python train.py --norm_eps=1e-05 --positions="rope" --rope_theta=10000.0 --extras=["capped logits"] --beta2=0.95 --lr_head=0.0219 --decay_fraction=0.386
MLP neurons of a small language model. Each row is named by its layer, matrix (gate and up: input weights; down: output weights) and neuron, and shows model dimensions 192-383. Each number is 500 + 40 x the weight over its row's rms, rounded and kept within 0 to 999. Numbers have three digits each. A neuron's up and down rows have the sign that makes its largest values positive.
Before each neuron's rows, "fires on" lists the tokens most often at its 100 highest values on Wikipedia text that the model never trained on.

fires on: ":", ",", " |", " ROU", " and"
L7.gate1715:484554484538529556476532482548483467573491452429537527463464430490475591489482510519546486544497543518427448540535492564517416510489491527442513508526574485497493489527485530511494480569498559546491517482489534472554519491471479494535548454566534514458420525493523435546459455464552476429428513520504478585507491499538510434571513457542492483512542500572513477505424429498529478434482502514454478508560545574537508498411470588584484521522485494467455419492540541464514579559526479556465507537502470471517479585495546509450529493503542546493523499480503457503525536497496595490
L7.up1715:531460537538518533468507502545473510492495459565518552498520470492512425416515500461462446478509471469404504467511522479529525485503514527491529461503466502492506519440471460459529576474501507484500532529474518584558499498524535485561410522485507543457533435463513556495508518586498501490555540484590429507509464524500438449535515521555548441506461496510534509509446523504439499473540540495552510599542469509523476473449437467484425467512533523539516498531530493505463485512548430479525457525528471434505507500473508503485538505546524571532514494474571429562431564479514548506
L7.down1715:523520468505538502503485514495524515491487497513494372549469559489486495514491527569516440511590565561544507455497496494390473520422512490495538461520476522498558484464490509506482454543479552522449420537478541523479537483571494507457522515440498481434508518466440455502524502436565537491495490526501491486461545500500494481499556425454505482483535508519504546498525583444540485412509508521548563497473460443471529491520566570468483480538510529499543468525557611470502451452526488453519525528519539481574423513446470551472522484467533534525523632418456451522497550480419537548

fires on: ".", ").", ".\"", "\"."
L7.gate2731:477554477490549503488494484492430539451509544502429525520470466566483482469508482472556504613508462519550558564461571477485534471543492510538501514505479483499503477507476510529596495470401463492473511512510500515503494557544491502498519494488556468533485452564501515488451491475458447512510627506412410534493457412541551521462482518504511484462531525454522436562598468561476519498492520447564521455546484492428465549473539517511462579579546530435524522385469457507471438471529528487487534541504470574512439472473535457512522507500503540476505496450534453492482534482491506483
L7.up2731:500469534453526511417487490491545527471528470529517537506498533565538473521477528384443557499549559580476565442541502532494482509529537516414504466531562516422518484504563480504565467541423445465514533485502493464502469551528422560533518499495565469469425494459483464498544494472457504480462515464567502549494465469485539525497553487471508511603439532485461503602502514484425459494492498511539494486518479477500491568559468480394418456467485516433469535454489567389488470500525478523476505474533531483500454490486482569523566419524493475529485428503553482468520477415479549536
L7.down2731:516532522475546527446437461424441496433513551490474474539590506503516516489526457477470525526529530538535494461544495493507458476551457499517520520487481434400469520413488474549514477461521521503489500533541488431514448479522460436478566508476539541509433494513480591442467503526505473469530674469481496471472550488548467534453445501498457528468516422492507468536466499489455500492545456476527543430461523488463457494458486514489475459496415463459505502546482528565445462505505492513493526488433568456499436537501541517492492482498498451491538430455558538490477529424495515541

fires on: " ", "–", " $"
L7.gate219:490489515447529489551463485546504467596503506540486462459479518513491417468436516509503484459536486602499447441462400554480555489510541592473531516497541615472527409491501464552453503560456518463532485455499485555517501535378452485430534462453495465505480601513443486458517517533492472442541512486524479583502554468494506518455470456500456482564509559605455476478543520544581470487490488485453546501493513409548437475511441487514485440509580519497481576437568510463526502461483527477412558492517477501485520521492470457488483495472481505483535550510430508501570407467487508434
L7.up219:459527477456532597498512631512535508570528460547496506515430484546533507561525494481438522554479496556520423454509467509543465434468455529489491509429584504484508467507407497505479459499473541466461404451531465556513515528476558534524518435551442507535519512560500504460565582468542482493460565524500522492496441508493544475500492512567517486480491572492481498537454457554478465547507459561493526445488537499521538495438509576520458533511468500480504469502489549516457611499516489503494493551472511536504520536538459452487500490499489526483506521467502541552484469471476464483
L7.down219:470453491527474574548483549468469528480452508485408477475506464493480478433454478499474527485498406553521441539464530499509483515520520435497516536515563441509535446489499538441445516519454482518456496541546549545439477467501485514416472460545448518545579510406502495496515511504458493482527500474483555501533489580478531567516490582497394405554514498475459542538501438474495497541508457586495512530544517575531397493607495551505550484619456437474464514552483530458525497521492569510499499478555499517471550533477473436558488458518525482463489479501552499512487478503452471476

fires on: "."
L7.gate2657:505585518498524455519478534443491465440540573463530477455426513490496512389504470460524482542503518516565482472496491522479451475545422544435464499574529445456537462479508486474521561499431517550435471523451565527478479529490542478539531428435556458510573496556497485449491411552492497476537519545587459475542540450567518521477506463538538483475498420473566572492486438487540548435551510495507599491506518494526569552418484514525483481548491501485482417469477528507506497423566538542557483483541482521490498540550573515493487523455496477485477541399488445460496575435455518441
L7.up2657:532536548462498429508560573489450479429539565482460514502459549596504476446441481447530548531497531468596536435550537487528449467541547478470469468518471540497412475490523521469515465525454478485505454495472495581515471512531512473546502511479492450499531442504488483541568449468502570460538593552516495612471474475519553531473507470549422500452462484456519550478497447439508487490556520493570513419515461545426577575500497505484507598457514558439528520487466575434429503499454459525528481549521468528510524471499503472521485439446501526589507493473521473458424486519464518503
L7.down2657:476480473454505524457500526478494476498533541493513474517488596506577476442509472511474410525502487444526458548522482510473414520504518528550477503461453543447524518447528577526469504530422536497559513521500499513448544514557487581433554510512464539460573541456493538484525446484552505549507493505469562536482509463488520641536581507524488441507466481477471539513424464475537499472491492495465544501454495450516539536483460552504534518447549456506520392544495477534509528512526499469482463565547557528480471511570499490479520505504425495540476528516462449542534460457486474462

fires on: " "
L7.gate669:555518507454544480484440552504522514478513477465444549571549476491499494440544482424571507544487524502506530530459433520420485486561428452538455514492504483445542528498512472499488482564508503476398482567493539477475470563472522476504515448473525501482449537513515544546545491426531477471446541488488495500488491573492532450569491459570513507505592472461559504563495476469467537443513501531588508515530524555432540470399549509533544461534488453536504476484546509509519533510519534510539475540548427508538439475455533513471500454507489452461509502560470499526562563544484564449
L7.up669:515520524496570510481478495508493446488506458433500483507500496480473472539523485502517581560473487488486502478482536483395524455499501469458529491498571485551471447474402535531495513507488516478432535549478543442494445534523441444499517446457548463458539495524475485498478532451489498468492490446546516451513600455482475481433442517530513554493493478525499459524450486465428488464483502541489542580497523565454561408431514551542559429554489483488512486517528488465545598489570484505558500506544479530525480512443554444498513515511496521450522560442506534431503506470499486500
L7.down669:553579520545532505472392482538523496360518445486519506549576522495483494501556497543544483520455476532564558476526504552432535495506445436502461439528490520460448546526598513498393507505472524461407520578538530479516451515528425449500502435451488496464468456584482501533449517475562534505473492463512497497497538513508516468500473446530503476511583513506522444586542511463484514470468499468549580458542503439476538486427484518505467484502405517491539410484476533468502506468474532481532485507527448557514481457521503485489470507532533478493482492460462513503476520504548467378

fires on: ".", ")."
L7.gate2577:464586531485559490432534539511528486517509483448543524474510484517506502542481526505457543550518417445491554426519521492480530485508471490499473493532545474499579488490501485483555527516506489503485486525454544515521468544478493481497524494466520550439505438568458552471512507546488522463485576507533417499514543485540511519474512481464509530540528522465485474532461504497500553545459538505490503488521481490500528549487510418488505490554546466501506443469497482507472478385499510549508481517472532536484448469536577532445548442508449513511529479474520483481543492533513450499
L7.up2577:534534470438435567434456500468530432477525471494508524477511534550489409576507493455458542437507508519510543508452499455513479435422504496572537460460534501485460567524506483573514487491525453555523503433462546541501506544449473506559538498526597470539515500529470533518528575497458477531491588570473542504480505506526553494533473458504520435482524549532469503533511471472538498486570548465495496424462524500499467540526525490547503544504483546508511471431525565512458556488522471449540482557567497498515500473468493536488467383547486459447511508532457497518544482527545551502
L7.down2577:513479510468541489488492487382516536496575567527476456459517476502473426496551527484547498484506498470459527497568490505516503474462460480503496477451531465530489510410516482510515522493470445514491480537505508581463562597474524466458475529472535456487498495535456591518467426448505475499454575530500572457502526489480570467423454548449470505522524557486471517510498502530544507455518555516560535491558512504493472446434521500476513480543506552542543482467473562450437453463495488476483518524499535491533503505511511503472503529472501491464552508488451494436470570476471495475

fires on: " ", "–", "\n", " Volume"
L7.gate741:536520541547513542528557519493594547452454464411490486548491486453459490528434484421414588513464411479526466488549466497555593477472494518474489423516515504454546481526453523531515468520493543492472529536492478457483483509515488526504579467531435497541472514531524458509531445483476510551496447435549484518546476456521533502561470498491510467571489447520503564478526478510499506472529509476474472508498541529526513453505443519466485499427560508482434505500487483467528490468478485498487530507505451519466496571472460523475392528475489485489439525470458432543570521458549503459
L7.up741:498554449425439499484482543523485483486460544465495563461469531473466458611535489484532468496451470520476456457545413503501476515506490544536439476464585449481489533523437455486504492509466512512580510483460509487522488457529534470498581534426512487500561428517510471471473494553568412531416493579550485616571481477470505426576514491501503464478468399472500532487570477566520486454526517498536566486523551539427487487455464507446534558498533508540458505530518468557525479552455424451487487459435435484477545505562479479538516446554535488477509571469542488485403459531413481497
L7.down741:446512477448425508540551515403470493513477486490474454559580599468445459432505497437485504498548462406535515445517487538528479494465589529513453520470535560444466530528514490459520481526545498519443546563523506539553462418494518507489475490500505545435515513497456523571519424536446447469507536507439566531490504511452516472493504434558509523529458451508564504498517481540501525475481530437485494534526458546494522534494514496485535527493505547497488507570531484499464490467506514523505461493476483476427557496516437503522503524448500509545533540527523477469505474479431467419

fires on: " and", ",", " or", " to"
L7.gate1445:577565450543454503440523555548437377466483475480454545476469458525447526511514466508458533515552512475515572478556462564548428464556514491535514496482586533548468502534480503565554503538482399504570497514460559495438463497487468556444504467476511494513516505575450456493509550522484509527507465554490493502430464486527547521495509494444522443502513464430511543580530485503533535474493497492516465515503512499543470504493522574502529462517464417524517474453523494544421531514500553496498465489561473522411478522539548505488482552500468441480478502462558527456542547496603525492
L7.up1445:594506501516471440544471444532471455510475426475494489428468589569418549474529559568464501523507469531510497469559517507590491469525452532468491486489545440540431419575538444502479560546457479555452520504508468463435492454557493541519506476548574464466490580536512503461453602519504499503520478506548516482504453574564512474467515508532472440483516569496396533426457530368491541448477495449514458448419485465581529522490562494467516511515439413511528455530502518491499529458506573478474497435467487460470463513514494508475493483424533471468580498511502494538481619471499529542
L7.down1445:492552512516511566487453535494428521509479485494516461477554518593446444529541531536537498431545499482526533535469487513454496513539496447493440525475516516446495475606493452472498534535508464515554537525476529504462477537533447499533513516455522502451486532468487586477500489473464523513523463560440525486516500440532474537433511492477485533428552440508488470535500567498510539421490494512534501532444492516553484524493492480491462504522501532531490464474500559509476423419506550514452403468578496514476522482429408525469438508552487507406504437469524497495454463574529449475

fires on: " |", " ", "-", "3", ":"
L7.gate2692:502525383475507540527536483563464552491474465500452527517529425513462522563488550492490492493496447529444530439515515496459449483455535521554530459410530503358523467522552519531479528524469510547489488473437505427502489499521486458479543547506434468458496516510535499514550508429512459504496504491491480453542482519485501496500509535527489509523450496455473506533530521452541501458494499453506465505560444502444548524486437497484597447509443492443433473464513444497503491523525543552485495510435465587577537503480575480489438537473518448482522542543550528500562555490453538421
L7.up2692:465491566544503607476437543488475538524474468497509592508519516490496480559489540511485481544608485488443462522490501472500471512521520485546503471474417527528501514461495486558501509473490488497552451461474478535560461468505551428541508486565480512512459468447474481498480514566587533479540527523563475555456491489514541487449488527489486494429477477475544461430556498494487454520405420443507440574510511479552549480410465528435429526467527513541465494531490427515565491471545541543539484493562473473545498533476510452516511561485484555504527569491428481583471468487524500516
L7.down2692:473522541556446553489566511572501525466514490529444411555459490532451443474519470523522511553542555533448483493486496468452620560462460463414513477527472533489448476530471581487478566468561541485555512497538519428500526449490532514561534542518440564531436519570494540484516504544463480467554475457521490544493588550523438486526521487489570445511528496523501542485542491499483446499514431520464502525492522521527482444493448478489476499505493481460495580497469492406483461518483481454523466448472434491459464436463512499602477480430467514542472577421524497513543467551467583561

fires on: ";", "0", "ys", "z", " Lin"
L7.gate3:510479557510512484561481508513481572451473521464448530500499507483559571501559516558482484530568499511471601542549492519512477505498521523424439469529523551535586455539488469532493501559535546500447499532512544457556514544523509536518438529473485451529475532528487444488491417537503473480466553516495531549491535476467516583481485514488481437467488457531511545516534514479535463511505492430434512490502521459560532461519404519503529523471527511467433422419511448440485520532490488450535535495546494479480462494536505466580498438451450517451489498396575462479477457504481499577
L7.up3:535446461487428542539491471461511540495457536481566539571557551582479514532490514481507485463531503501448495531536483440477433532443461474451467482472529542500480479555441422544536464527563557481507551438593470528447571522523497513512526480567552504525543520495464496530563505589489517473507491493534507535409536521540488487413460545463525494489535546562520490455604506433490472524608505534576461418436464488506526508442504520499461529579531437505480435473428586478548530497550472523431537528492486506473472426403500508502601471439528498535461507469479472511516460511519473482
L7.down3:518502492484479421515489520510522496541457542481565465550567466524524524490488522509485459485539533569420557538427546436489521456416527504509442473544496542512545561460508515482577484560463492506474477450454520509510510483481473465445465482440480634487464461496463532458548469526468473504433500442512446544454519479486467452526455506453533562538439527458449511504581548440473416480577517485516455502512403501507546515479490610531484515449496483509530487488486533516467471458570474590524501516478510441429524431476459451483569462509548521479529526573477521516550462461541510568

fires on: ";", " —;", " by", " ", "):", "GBR"
L7.gate2709:492517553489524465503524475554475563501493501495512490499496546477406566533526498482459473455498421488521537553480463433562515494518457489556503511503554394461497511495540530514493577509513461543428521516503489524455474516505501558538473506468514588484476517496487470515511478551516502554508520448512471503516537479586528507502533541495470472502555531466522471477473497481536397495415498505463529490521490553577467547478533403487449521432500515531534461526537490466498538480439504457443513500519450442462504585483531493500568531585480463521501441514486549455525475505512478554
L7.up2709:423418441500611483500462478481517600495489457464503523544541516564541471472469462489474522481504531507418511496536484436528470432395441509552479555520558445539563492494509533444462463514575494528511501469512559431476484513467436528460499432498563473424548506441549512560533505565419510491513569516504541527501494548533452484417515442460546507485475508441556519448526486524521496566500516498506466475518499513480481569506496508455474447504508558505483488537516459531603505472538504551402487560511543440478469437506455485488471552512482541537490435494512543453457555410487516472
L7.down2709:491491476427487543479537524522453508489445483602520514508516453566601473490460517544451506529434508531485536500447521470569515519499525532497463519459544416443490446507479462480451515500561399478456427520495531499451512499477515487556421487543486514483512540593540511509524514416535487496510500591515503450524456498471488546473519589464522410502481492496424481415555505524511486515502499452497476507505509510516572546499532551525459495551498485425531492502547550446515577508534544539481524525545524361422473464539494483517498517525513526517480558572485559520465461440452473451

fires on: "0", ".", " (", " ", "6"
L7.gate471:453522534462468562456481515492482529502500506451475528522447515539492487443452550396535484514518432546484520490540511575482560563505491555464538481504507489434472485529463524489490494578457485442540519476564525501554481501479564518600489499495492504551483507522512473400458474519486515432535537466481570531495504500500538489589429453544551493526540503488521498429459418462485539510395601566550534547480505485516480538473582479493480519476475524454502430507474486546517426485493539548524533442571487405493547540465534497529500381517516554513481510451565484475497514513478509476
L7.up471:470454554486462443443528527551489481558468532503444483486435501592543497448557548481468467512471449579483514496463538495444463419516499541519545518463489530512504518485530560476479499515489539519450513500559463519530431493516518465520514493530536526501499547467523514531545500477584528387451502479448473494489478487600481512383612510463474474525457514492558512543509430451540529527527471475532528540525584498537530511460543535429495451475480438516514558491588389526509468500586508518480414550485523427463529492497503484539436523495495519641503481436517510533489565470476535488
L7.down471:507523506607508461551526489452517452547531531473493487540591492540518505478491497516497522515431441548453491522608472540566449477508439535476477463549448514507537509495486498568537552467494507458487472435439577476500553463509453536528425463565450475519568527518479514479449459455545447519560508498504513435480550559454494571528530538496524515535426584482467510491486434519535472503498596536489473486489463482519498437577466539519481489525416519475532464448451468486472397477557509487427516485564496534457439549520531458580498488466450454601407508478562490486525484554522482401

fires on: " ", " $", "-", " ."
L7.gate1803:539481500479477487485533435526568587486443479512528492518483466526563555557459486418473483437509510506438526443516502537497567495443571497532539470477526514502483498515460443460491534518523506536465515480500494489460519481402547546544441476420491480508512533503588439450538536461459510544493529497427425524543561486504541427496424515478521462534478476487555545550477485520516511547468596542461491550433459511518532511545492507482442504534507481531537513415565466483530526519446500505448492468543470466472509449474523498419429502485489462507512479483549495514485484536479530510
L7.up1803:462525542487571569487494508497504502545427470511493370518471545495522537514474511495517545463571465459452529486546423493518498524536490566476512493362561522531493526529495486459477585495488468530449416536474427492561475480470430538526508463489526486491474493585492517548520534492502505491436477452552476479507522456564489506453464526602470568581476470543523516442490496523516442509429531476467490470486418486440547474484466506589539546510502411588467458504485552473504523476579537473506493485466505513501541474529464411549466428467440551517461509485588537443501480496464508451
L7.down1803:515491465476385570457562507548463474444486430477437576501466558508488438477450489556459510533501518456512432521513487487551497509553513519454567518487494475446486457488524551469406453514548539473524486569485519575540479504496548559482526516534501484492583422357431501530544527500453493460485573425531514550498564540479522440475602432497449489456586501469519550427560431509465587579493465579567491529471465528444535428495501476448457434480495576596503497523489528507505520469526503487550515516532602572577428473515449458528507470442591520541466507471506531510512486563502557500

fires on: ",", " in", "d", " Bar", " |", " B"
L7.gate1800:455421546465431497491466519467506495501533514528529527523538468513437407485433523495485492492529450491443472467553493466514541552516516550507469486573517496522527377494510432503559456471540473528471548442505504502503507499445490571497514504477564449541512470490532503457483508500528453503508532528598409511486675501487484459523515541509502538491398489526519535444527509481526452496463523511508504521517550496502490455442454456515468494573448532452497454499601493489596523510561533528521607480506494528445387551498525557545487464496519490531545560505533500532400472523530503434
L7.up1800:493486477520512456503555458542487469502422551609500527520493489535536507505515485523534463472479490537519590476491484504533470499473568478475490521505534524507547453536494525537472545508504500489465539487472447522483494509536526470468509450441494495526492551477450473515567456488487488471450570475523449564524489529450481559476452500498481483605441463524530483485484512408584505506483500441568476543535455538504465588455464553471448487534496604504460484499566561484468497504561583542532497412528507566516504471571509472481523598508525618495470513572519488493508569449495499547
L7.down1800:421470531534467494556529531496574507509449489512523499512545578514394468511507470391474502475597458493467511528523455484466457447521535517492468350496482442499522510482499528521542419478554556453500459485465566514505420463474463548527512551509568457459438527530519585531461487487502485552548552467521544515450497510440537383504512479477483530500519541517528492467496427544514459502492464515571498465459520502546507410489455512506479517515441533486550516418397580486553464517519474460473603504536530534476511567398442530530522549521497597459484535515491459514507474477466566577

fires on: " most", " more", " and", ",", " as"
L7.gate1354:516512502494543433503499526516539523458517486513485422472456442522543501540537506530474505517504455550573466476609544435526472502521470487474563522517529548440497499616493518459596467434522514476618509547504560486509516530496459541566562502457568493418539515596475492438428466535531565500534436459551497518483489548574461488520530494455513499454504526476541464554438428562448488511478429485536479491513540467474486568477545493482553494506540436577430505490522529475524510491553484462502414549478477505521485579502448555511445480494556482481539471520528502484512551509623534437
L7.up1354:526431474508472489466498588466487455524520487501505539432435545485517515536591525559506454527495504478559508518495469552479454549503498557487372478480552422446446486560471545535489550493420483477452464437499451571487471513530473505398535505474544458486479588481525474546453439608505472554488524454535464473482498460502582511525501537449470509407553541543497474468509583423531505447544489471552503494512457525589537477519494476475519435471523481456551450486441500540449536472486454487517487475524487537529481531458455513510623518481567466419548485508501492559559477576473462517
L7.down1354:566495511445505504518474492484571553522512559563511427462510524564448472452511496555549506441491536477521584477550499532497434517528533501487519493487562488478520479505477549487549534484476481541563566498512422498469487530520513542565494530552513513459481538571507562472485468419545566427557492489500528454503478556533449509498517496475491515516466533490472512567499512503546499425465437448487491456500532495491460506470469455455553488465521440496408530495509542524410471510506535514491445498511425504511471531543536507493456564487625510460496453569507452477543537474533498503

fires on: " ", "–", " (", ";"
L7.gate829:534501574497438496525514546485379476477506472464499522478572482473513476434468452491524519488464499450446493404546494519526529368443488538486539528493481493471439525500585518435456473441594450578431509467539556466504486506514503528478454450572498501482480552528495536503479463495421469476537510531476573539575487461494529528483466549538503531546487589516495534448580538486482492478496529528551491528459507514555497513470515504517431541496546473459570524552568464456530604440516477510455574519424491509467478495485568510477546472538435510467529491510555505460505478513537500510
L7.up829:502516439478487493477455528555478556544427506496471470483496431506497458466509462514391465475555433461545479500522454514521506483614523552484476534525522515496512576471465551446493511541457471586508434465517554480463460456544391478386448441488519502505494514513520512511496461515442446541461529445535473557473491538509446429488509590518456502580505565515438509533469546495546503473467458568481570537509447462442527525458482587455524480558471490471519534487527499497556540592466489516522447564501516495512525531485465534546514498440561495436534461500571498506438560535547532461
L7.down829:480473563493498467501485559422472526483510432512463539551524518459489496462544467545500521449456482542490530531521481460512494536495500422472473588476468560484504445542515460543484520560503508399462534481495480496561417501492541509417455461524471533534453554394474523493485493583474532521437509526401472523466542517433488590557453549513529469527534486475420541496497494472545532540508564533446512537525478558541538506541564471493515487465568432452501532551535477484567553450558550550408553491491519502443527439419583463546424513459521517545492428521471451493441520558493504509

fires on: " ", ",", "-", "–"
L7.gate1866:490482589420543512507501493494515518532470445487511505459506489459495501572522437515452513464510448515538490505514475466482480490442466504504390510473505420516512519532457552479486505512475472592485535490559539472488460532428492529536524462459477538548445455610562454478489526577458483569536538485576468443588461470583547516525508561528533539534541468503485560527542486475487427589514454516438560486430523502508429491509523507546529568503562466497503533488520526426564535510499511503500570509473503525486559506542517536498462490529468482431492543528533499485471468547487521495
L7.up1866:525485497424564556534506524499494483460454570421500543508444478496501496532533486544480481462566478528536584498556486428506503520434424561457443596506543422438427491475538449433495482517505475546533556577525409509541437521479485535550501446518540473544444486414476466501567433460541529513487479459520501530485490516503543518473502515493436473470529497527429468502529494493519497499536536521492509485498484464465437497448506507472533549564519456558563517458472522526589570474478502537535465502556462512534527502541456491563431536551470453435569502492513497512519515499488519520
L7.down1866:518522544435491533544503498404470484536549488462484514504481452547514519487534547522502482541503485570477504533518533482488486519465479495477500534435492468434540507514514429490432571487488546494513518555520465542509530503493441577522466498485553468497402522477467475583512533545493508539526500569505506485441525490515501520464408511487530483589549510455529411484455521544516461469517429448433494469426469507461497538497516401537500495458534500425507515584452494454559528572538493518517475476482542447497554442524455561491490522515476527413530502493602512587451475489555544541

fires on: ",", " and"
L7.gate1617:573472446532427614461468451543547515550424467529471487590516533455507531409511488443517481527507491507570602506515466472455456446546514555463545515555553473528489529515439544526539506628432438524514526534514499498513441529435527448463501457519523521421484496476526490535564560513513459508520476536484524554478469517499500481520448496484530513492440468441550508525445435498532528513525449510478516523478511456517567464398461558470479495536526498462495528433555523457482523434494526530527443497550500524456515500516489567391570467476497505445433459511471542512553573478464517491
L7.up1617:553502488477512504552518520496421492485479466516427493474549536530462425544484471516520451526450432481476519516576523470494456581526544525495435480466496515507471519509495530464424463553461495470518481521437576452536448438473508565486421537546487499501559470544556587509491478539515477542466504518496501545471442544550516527541459537498445529445381471489451559461456471547488501475484544485457455439418481514495509478501460557447543490483500478532417466494534464416538532520543488531523460498519573471601507484495487568556481488554516487515472517508503526490428568483504537554
L7.down1617:493567480455571520521520540509483487468458504528528459528514532496495519524456453502529474496517530488512385461499509568510554514522507562488582542477523516386392523475461477524523570496493541537485500458512461514532475481468498526525532518501500509495433473557479494565522466556438474487495568511508476539496532532492466496554550424459499499483460484580498447486503494555518474546490554481549469543579559510500539529498514478526558430437483519436486485518480420496520510415469440548547538499525485562493557470468570468512528498536448474403541520552581488458464430516524549550

fires on: ",", " "
L7.gate255:482450575481471506491531582488578522446536480559500556516483508499475505453463536561393488458476435517503451530491513471467537502483577544491506519526499465429428463511463518484521563493509428480486428528460523501550519531531524467494483443471578428516545473504545522542460532534445472482499528466542469570563494451461516442528533479507538449490525469590542466482475453526548484437519546474534498547487470476486486506548479527468440484504478516520533391527574505452460497502527462510545545365508485486521497506481504540474557453558473524539467483496515468540504565535500541518
L7.up255:450550544493511427521506497480471443487519497558566564465485507502463586515473596515533436522463496491397427467515508430513501489462532510426557492559461489421442507464504470438469532471511523530498409513538488525513526534556537462440499463533475488540503435449528517478519484557500476546466565532535535472536499552534532545541504512437503459500404503501448475495522407553490528449521466528502502547508507491444565486496465462469473506506537512491508475418532511507504494510534537514447508461478529575557551496515541538445487511386530526552510529566460501559477526548487509520
L7.down255:498505510512462473416522546609502543575502437528580476451496551460534528494498567567492530563538498490512485537509507447490512513515567479465542534473492494459523549450526524489334470519433523481523514549466550600479549496533446568476476511479523456502517522468480485450548488453498428510511580438548487471519481552537486520506513560484445512496521543515469538412448496547530531521539509581519404501465418534497477537594430519473515530483504455504502505490472534494497503530504551468471426480493584474494442456489525470537473486416461572487521437445501560476509481488506460534

fires on: ",", "4", " ", "5", "9"
L7.gate2079:499435489450468467517452505541452490508464457521549460585536490490469407588514444516575520560458531488408571516461438539525547569439510532476593509460463452487445489462537480460482549446532455579478520509517551521534524506389540563475528539524593531537545478482498512446477495525497488546557512490458490512583470442608530498466557469511521471449554573556582471531501418557562511501469391456531511483495503445461494521473461510504611437501512494351533494527440505498453419557543482494460561517447522486489498524428464511502539471526422467540488446517459452480493491532535548475
L7.up2079:567519412543549514556531561428458521567472524497531506476528469506513534559458535521467465524582489466545499531491511452535510478522509433516541521476537525500516506563532467486475534557543490475560469451516432501549468530422562476480461538568529482495414437433432563616430490467569426522522502527514490534450456452567428499483608518560512431445452474449545469530497464509456546501498514452534452459481412526390587495500501469502514576481468520500444492508502482505528502545491526642519479471507490499555480503495541501471479425489506474541490515510499546520482558507525468438
L7.down2079:531522549453460553507425490555528501500628516517506536394512537572538504531502564493567521479496553574469462529534443449475543489484499455489446539461460453507497487506491468498544534540469484504457457470447504411523508484483463479571472410544536493441531466497514623461502534511582497520500514503515463494472488489515459539507487484517485521510510482487483499503428479551515535486464478526533517520434454573454499463418524518497394439496493486557439470453525576481516531542442558391481492491540492519494499499536511487556465505524443451462491492529492517492478437526545474508

fires on: ",", " All", " all", " and", "All", " on"
L7.gate1797:545587507532525528512453484495523476542511486469505488481497535627496531483534488450429494513486554503513488495473398491525508472538448506528524486530455497534463492573487497465488469442531481493497496581442525446487482521480544491531473502486531500503487540547481593493474475416503465517472520525489485532451408475437542440501617514502520526547505526451538494558523493545561601566471539574430491508515539494506497550494520504562454439468438545553546508449531535479466528483472487556477472487442445517498467554530576481500478482468501535500452596424484474491497548558492503478
L7.up1797:531574542526491428528569499500563450509544509521478457506519455501494526543492457519479563520458525484467467480569418535419417571492555489512505563517513518476500484475503525515536492540449476510500438530533534514494498534492458503532496516423521451448503511454474506538462496570472460465440483532506477464457507451541495469534515507460494457470438465461596526427534475502452522510476509495524458377490519539484500421498480473457562466529518456479478469447507510463526476563566584502490480513526455432502492454504475531564503516553541533554458523491386496526481550496515507469
L7.down1797:503491469503557516475491470578536517535509498505449508475424489557429474459546478502540486423520451513468590468550502553456483445627583480470506485503513442514596577598474441503414558503460495494511499518473537556541502535515436540559534458454562587555496459460494498532440490437529452531461543516493493568469506522558502525548503546488525465468532423564547493522547473526486524475493481504515517512513493509479509529495505470500497438476425508518472457545511473524542544543553528484458468433498520541476495527463515530567491584472422526535505493457450496528504491488523527511

fires on: " |", ";", "-"
L7.gate108:481465508457528547511504453526532456548505579496465558468458527528506491484467543514477440486466401539606506468571471533436456560537485530470450509503468504529520476536548486444490511484542464549466578507518475474516429519563508556551456456568493509536478548625485526504492466547542562508539535475472412431569494446533533575507507496506487494488526450438498478534516514524548454516452523479545510513518470464491538480478477471476528521495559484491468491490498473529544516529484577415573553611550477484502469532504562516571444490436455467450443473472541530534463501506470460498
L7.up108:500448531455495531408561419571497519501537451529528492429536551512486546497467517424518490463530448609517538546513483503529482577545518436513351490540537572590449468482442508549534522488462532583496507467478480519534472514545523532558464463495538518518467502490508503506474517572447497501479560513551507450544460478528510501583503502543507530526496546539489480483466475495492465448491504506503496527522456506458489521489523507508548529504421485504444535504506499494498539484432486484516527533489516427520474494533493384495546485516520463489532494456525510495471500449502513491
L7.down108:502436468463488478493476532499530578492530518507454555470521535440522513440491463428530485494491498484524547547525580492483459460482472505509437458545515518544469521478476452477538543467511508524526468504503547538479453468576503437507546564539495475501482465515430507442525490456518495492466650444503482510479589456527507507524548505577469543513544471458531493559491470544486460533518525467452491537499420501503516445482486522403480493448546503478388524433489545490510479475484512432543515554492449499501501516501541462506513497497477505457476458524533497492418465448494436522